config.yaml
num_hidden_layers: 13
hidden_size: 512
num_attention_heads: 8
positions: "rope"
rope_theta: 10000.0
rope_fraction: 0.25
bias: "none"
init_std_down: 0.00287
optimizer: "cautious_adamw"
learning_rate: 0.000781
beta2: 0.95
batch_tokens: 131072
max_seq_len: 1024
doc_mask: true
train_tokens: 869600000
MLP neurons of a small language model. Each row is named by its layer, matrix (gate and up: input weights; down: output weights) and neuron, and shows model dimensions 176-303. Each number is 200 + 20 x the weight over its row's rms, rounded and kept within 0 to 999. A neuron's up and down rows have the sign that makes its largest values positive.
After each neuron's rows, "fires in" lists the words (lower case) most often at its 100 highest values on Wikipedia text that the model never trained on.

L7.gate574,179,205,237,176,206,185,178,184,217,180,182,174,228,222,166,206,176,216,201,185,207,185,190,207,195,198,219,183,250,203,177,218,174,204,200,180,180,201,221,144,228,206,200,205,206,256,219,193,203,162,217,202,223,195,228,241,208,195,190,206,179,194,177,214,232,216,194,205,197,203,193,194,199,169,203,217,187,209,209,189,228,179,150,226,212,188,186,222,194,214,185,238,206,191,212,185,179,207,212,197,206,206,236,176,205,214,243,180,185,223,211,170,192,193,199,198,215,187,184,164,196,200,233,190,212,219,173,195
L7.up574,181,184,187,223,232,180,166,152,199,200,183,221,190,184,221,210,179,195,226,207,208,218,184,175,209,173,218,245,212,226,182,202,206,217,222,224,197,184,218,175,185,196,206,185,179,229,215,216,165,209,198,185,217,195,192,194,214,203,219,227,190,219,219,195,211,193,190,225,203,191,187,176,184,172,210,216,218,190,213,196,238,183,181,227,205,204,198,207,175,197,180,222,182,202,193,228,200,193,200,170,250,217,228,182,185,159,223,242,191,192,203,204,203,174,233,211,205,233,207,206,221,186,227,218,217,231,244,175
L7.down574,202,207,198,210,182,202,223,227,176,204,213,162,194,187,198,216,233,188,212,180,228,210,182,193,179,203,207,206,203,197,179,206,190,208,204,184,216,182,214,212,194,175,193,192,207,194,207,194,238,189,217,221,222,182,178,171,217,186,199,193,204,190,210,228,203,205,195,196,197,203,191,166,197,207,221,175,210,209,230,239,189,188,204,200,218,177,221,207,196,194,222,182,202,218,207,164,260,213,184,190,183,156,192,190,178,237,206,181,178,194,148,199,229,201,162,210,185,202,202,200,168,181,217,201,197,177,196,237
fires in: "each", "the", "this", "both", "these"

L5.gate1041,236,183,180,137,221,224,220,185,174,193,218,183,211,184,226,210,187,206,222,206,209,201,190,201,214,209,211,202,187,200,168,172,199,179,217,205,185,219,208,199,201,223,164,218,200,207,200,181,191,197,212,213,204,220,167,201,173,216,198,246,197,177,197,241,204,198,193,216,204,182,213,191,196,184,164,172,186,180,207,216,169,189,197,208,206,228,162,216,185,230,207,224,187,177,205,192,177,188,222,196,214,205,237,199,242,200,233,194,183,205,153,211,231,183,204,183,220,247,207,220,213,187,185,211,183,207,229,219
L5.up1041,179,210,214,161,217,225,198,233,237,182,167,204,234,208,220,200,214,201,175,144,204,238,227,202,201,172,202,198,215,221,224,168,160,219,227,211,174,231,166,223,161,182,187,225,186,213,193,200,179,181,191,175,194,209,215,211,220,187,208,219,202,199,202,233,189,183,220,215,176,185,189,190,221,181,174,188,195,217,162,208,194,202,207,185,223,197,225,199,171,236,235,180,214,190,231,213,185,215,226,218,184,194,226,184,245,192,224,209,233,218,165,183,208,141,190,215,211,226,174,187,213,180,172,229,232,191,210,186
L5.down1041,208,190,213,201,179,182,197,181,191,202,203,151,170,189,151,220,174,232,216,194,187,178,198,187,186,204,212,201,190,239,220,200,199,185,186,172,235,198,205,200,187,218,218,202,181,209,171,193,219,202,213,236,198,157,215,205,186,220,224,213,217,193,189,219,235,206,163,214,203,238,176,162,187,190,216,179,186,229,199,231,204,206,182,213,186,233,186,199,172,206,173,217,218,184,240,204,228,204,185,188,183,224,177,188,189,164,195,201,194,206,215,193,197,240,186,199,200,199,209,254,186,176,235,201,191,193,207,205
fires in: "to", "for", "of"

L10.gate631,212,182,176,188,182,224,184,237,225,218,198,192,210,184,181,192,210,177,193,210,160,208,224,173,186,216,215,163,206,187,214,185,195,183,228,200,189,192,209,183,210,156,209,209,202,217,206,213,210,162,227,202,144,213,193,183,224,206,231,192,161,196,199,200,205,182,173,189,185,188,210,204,183,196,185,195,192,191,190,194,210,231,185,214,189,203,205,196,210,188,231,237,202,205,207,182,191,172,159,203,230,209,206,196,199,217,231,206,178,212,214,168,190,187,204,202,205,199,192,217,224,190,204,247,195,209,220,188
L10.up631,211,214,205,192,190,211,184,260,179,197,188,166,227,176,174,220,206,186,215,208,189,199,207,214,169,207,216,194,229,219,226,159,177,226,211,208,175,224,197,199,151,173,200,235,184,226,194,209,221,201,206,210,163,195,178,188,205,200,220,186,186,213,197,204,210,175,176,184,185,200,225,224,203,230,165,209,162,160,196,181,191,227,198,228,217,223,197,200,182,190,239,189,177,208,188,176,188,206,187,213,187,180,205,204,183,209,214,218,202,193,210,215,186,201,194,213,247,177,212,217,201,212,178,216,200,188,211,181
L10.down631,203,218,188,213,187,209,212,190,206,173,184,187,148,183,198,194,178,211,168,176,200,190,203,205,223,183,206,192,227,188,177,201,184,225,207,191,211,222,221,185,204,231,231,235,205,205,209,195,207,212,176,184,226,186,168,202,182,219,215,198,238,195,207,202,199,212,197,223,185,237,198,186,205,216,191,187,209,217,195,184,194,229,198,181,192,192,207,195,164,235,180,186,190,208,219,209,202,188,197,209,174,198,193,191,202,212,177,225,225,189,170,236,202,229,171,185,209,203,176,187,192,228,191,187,229,175,177,193
fires in: "to", "not", "can", "they", "tools", "would"

L6.gate1335,191,232,214,181,211,217,185,205,204,209,221,197,206,187,204,188,230,217,228,170,206,198,208,145,203,217,193,181,245,192,206,226,204,177,196,218,212,177,175,171,200,195,200,194,210,192,201,190,210,215,183,203,224,212,183,227,172,222,189,205,202,204,189,198,245,211,193,173,192,185,215,168,204,228,242,199,176,208,209,203,184,189,192,198,230,226,182,227,188,198,169,206,192,172,173,190,166,200,206,190,229,185,181,201,208,195,194,216,170,215,226,213,182,192,222,182,171,221,209,207,180,185,218,180,233,210,176,209
L6.up1335,233,204,183,189,180,176,205,216,220,193,215,212,199,229,194,224,208,198,183,166,174,172,253,222,185,188,226,175,193,177,190,208,204,159,188,170,215,194,169,167,206,201,185,193,190,213,168,229,175,195,184,202,229,184,238,182,189,191,215,190,171,161,191,207,216,179,200,180,226,205,242,202,233,183,190,234,195,191,172,191,208,181,190,226,202,220,198,186,182,207,205,169,217,190,225,191,212,191,216,180,221,203,206,177,174,172,226,173,191,176,248,198,241,156,184,196,220,213,170,184,191,187,221,207,196,208,196,170
L6.down1335,210,176,209,179,179,189,264,189,219,213,176,200,163,194,162,197,205,196,172,232,179,190,201,152,196,217,166,235,190,252,188,213,198,187,225,212,174,213,190,224,182,206,217,175,205,235,166,174,236,211,210,189,176,171,212,200,213,205,179,178,213,214,219,197,191,169,190,202,184,217,203,200,211,234,166,191,203,221,180,219,202,183,203,216,192,206,212,193,212,192,195,227,207,196,225,206,195,206,167,193,184,211,195,148,158,203,222,201,217,219,215,182,189,212,200,201,182,172,194,215,184,159,201,222,181,256,198,207
fires in: "would", "to", "it", "be", "is"

L7.gate617,189,195,176,214,212,210,210,180,202,204,171,160,192,197,199,192,206,191,181,198,205,210,235,182,197,181,196,198,199,206,198,231,193,234,169,167,192,229,191,214,227,187,183,201,227,212,206,170,230,216,203,211,208,207,191,213,167,221,159,209,197,193,193,203,218,231,236,204,224,176,240,209,225,205,212,183,207,266,197,190,211,227,208,214,211,210,226,226,192,190,199,207,200,172,207,164,157,184,190,185,221,202,195,198,194,198,214,173,198,176,203,188,223,171,213,173,224,155,227,159,205,177,178,226,217,206,199,172
L7.up617,181,207,215,213,178,181,183,208,226,229,219,207,222,194,215,188,159,208,193,176,188,182,195,223,192,217,190,185,202,223,238,213,220,167,199,222,198,215,214,193,202,190,189,222,201,207,236,167,205,221,225,172,183,204,208,183,199,215,206,206,218,194,237,177,176,217,195,185,231,208,192,190,185,172,215,188,213,217,173,235,181,187,211,178,190,176,220,209,197,174,220,193,199,198,214,182,167,241,214,192,212,195,222,207,186,164,186,213,228,163,190,204,150,187,215,175,198,205,204,210,186,195,185,192,208,190,184,195
L7.down617,233,163,211,228,204,178,201,192,199,183,213,183,217,203,213,176,196,207,208,186,188,194,196,224,219,194,207,201,240,215,206,188,205,191,196,174,214,198,198,207,217,191,174,226,213,224,180,206,182,190,225,203,196,196,191,193,221,188,179,185,186,217,200,245,219,201,178,217,213,177,188,244,181,175,186,173,186,172,222,216,203,200,196,194,209,197,209,196,193,219,217,205,221,179,201,208,207,213,186,185,162,187,201,196,225,210,219,203,178,172,186,221,205,209,208,171,199,214,201,181,183,237,200,185,198,189,208,215
fires in: "of", "are", "be", "also", "has"

L6.gate892,161,217,228,208,198,208,197,190,206,229,206,196,210,206,195,213,212,199,232,229,202,224,216,176,225,183,232,168,220,206,170,215,209,204,205,187,182,218,210,156,218,194,203,188,221,200,201,185,200,197,217,203,205,223,223,196,213,221,211,220,209,198,184,185,216,208,209,205,166,227,201,168,221,169,203,199,197,217,212,213,176,196,184,231,204,197,187,194,169,196,200,202,215,185,213,211,184,192,179,214,173,199,208,199,218,193,188,214,200,231,224,163,241,195,240,201,192,214,182,215,210,218,181,172,223,205,245,223
L6.up892,165,214,192,177,198,175,195,186,200,190,169,185,213,193,191,169,178,231,224,219,216,213,195,191,209,203,207,196,212,202,234,238,204,192,211,181,196,198,207,188,198,208,211,218,208,195,216,193,234,191,191,218,222,228,188,196,221,204,198,187,165,190,160,194,237,208,174,185,222,172,201,172,186,222,160,232,246,191,195,235,211,182,201,196,207,202,210,196,196,200,183,251,219,165,215,214,168,203,209,194,188,213,184,223,218,221,201,165,218,202,223,167,203,211,211,232,198,226,194,206,187,200,235,211,188,206,206,174
L6.down892,186,209,153,209,235,215,177,164,218,190,204,192,201,219,179,201,183,201,209,201,230,205,200,209,187,201,236,211,200,213,186,201,228,175,193,187,187,192,210,187,179,200,250,192,210,206,203,174,206,220,193,204,176,196,158,207,197,191,206,186,206,196,202,202,214,222,215,211,201,212,197,181,215,175,171,205,225,176,209,185,193,179,185,160,216,171,212,192,167,181,212,219,221,221,202,181,204,217,188,198,186,149,185,190,226,214,199,205,189,220,204,176,216,197,224,163,211,212,202,174,195,189,218,195,210,214,240,198
fires in: "the", "this", "that", "of", "after", "these"

L5.gate269,183,214,173,198,209,202,221,193,192,185,182,218,223,199,210,195,181,226,217,219,197,237,197,174,184,191,205,177,192,207,143,202,228,193,213,215,196,196,225,196,219,227,209,205,219,167,193,175,169,220,197,228,222,183,214,202,214,177,181,210,178,212,207,192,199,198,228,212,177,193,200,192,187,188,213,195,213,224,187,224,222,206,173,181,240,218,207,202,200,181,190,231,185,197,209,190,216,229,170,175,188,240,200,177,191,194,204,204,184,198,203,235,222,231,209,213,209,196,201,176,215,158,199,224,198,215,235,209
L5.up269,181,167,231,180,197,194,187,236,217,181,171,202,195,215,217,203,224,209,206,193,189,198,193,211,211,188,175,202,202,199,183,194,201,198,205,240,206,196,187,267,192,178,186,199,215,194,220,230,212,235,200,185,191,179,175,188,192,194,180,209,231,216,194,193,199,173,223,234,205,201,203,210,196,189,211,192,183,214,172,203,203,184,198,196,221,231,201,197,177,207,212,180,175,206,194,182,184,188,177,194,219,232,199,206,217,211,177,214,189,215,194,193,204,174,178,186,185,202,211,163,188,205,247,165,226,230,204,185
L5.down269,203,214,196,209,193,193,182,194,205,208,219,201,192,225,191,231,181,211,202,194,192,221,192,180,191,186,206,199,140,243,208,171,209,205,177,182,209,182,214,176,233,209,179,223,184,162,224,172,219,182,194,194,210,212,207,184,173,186,181,231,229,178,193,229,183,170,207,169,205,204,188,212,173,217,170,207,172,159,176,236,215,198,197,172,175,190,184,194,207,227,197,189,201,198,184,193,169,231,228,181,223,221,198,224,206,199,179,163,254,186,210,209,191,217,209,180,198,203,201,195,218,181,201,217,189,179,214,210
fires in: "to", "of", "from", "in"

L6.gate137,179,179,182,184,196,208,165,168,182,173,207,166,164,136,196,212,174,213,248,217,210,207,190,194,205,187,187,144,182,209,186,162,200,181,179,191,227,226,208,184,184,203,180,195,217,203,191,205,185,171,215,208,206,208,193,186,201,208,193,220,236,201,155,208,214,189,229,232,187,196,181,181,191,185,190,186,192,217,189,204,192,209,180,175,198,216,208,225,150,193,202,244,222,214,237,187,194,215,191,196,170,226,197,221,200,180,202,182,200,201,222,197,173,181,258,187,209,194,158,205,193,186,202,186,175,210,244,244
L6.up137,187,248,229,189,187,200,209,210,192,208,209,190,209,193,203,189,206,196,232,201,185,221,193,228,195,176,206,209,176,156,224,224,218,175,222,221,199,198,182,173,171,202,229,193,176,210,223,212,212,199,205,213,243,197,179,189,195,208,191,201,186,229,236,216,246,207,219,210,203,182,169,185,216,171,177,193,215,184,192,208,202,180,235,192,186,181,179,202,188,214,188,204,207,197,195,190,203,214,194,219,200,207,201,180,218,199,231,185,175,222,212,161,215,184,192,213,227,219,214,199,194,171,205,234,199,172,223,229
L6.down137,197,185,237,220,206,198,190,194,198,201,223,182,213,225,186,181,198,191,189,192,214,207,242,196,218,179,229,213,214,170,198,222,234,233,193,200,192,181,203,225,174,224,237,199,172,169,194,198,198,213,164,191,176,182,207,233,185,151,205,179,189,215,224,199,224,203,198,191,180,182,229,167,240,157,239,220,198,190,194,200,188,212,225,197,199,195,167,206,177,191,194,206,199,205,222,160,200,194,206,209,201,212,178,215,197,212,168,231,231,201,191,212,207,177,171,189,189,213,218,208,210,215,183,201,180,206,189,193
fires in: "of", "the", "this", "for", "his", "her"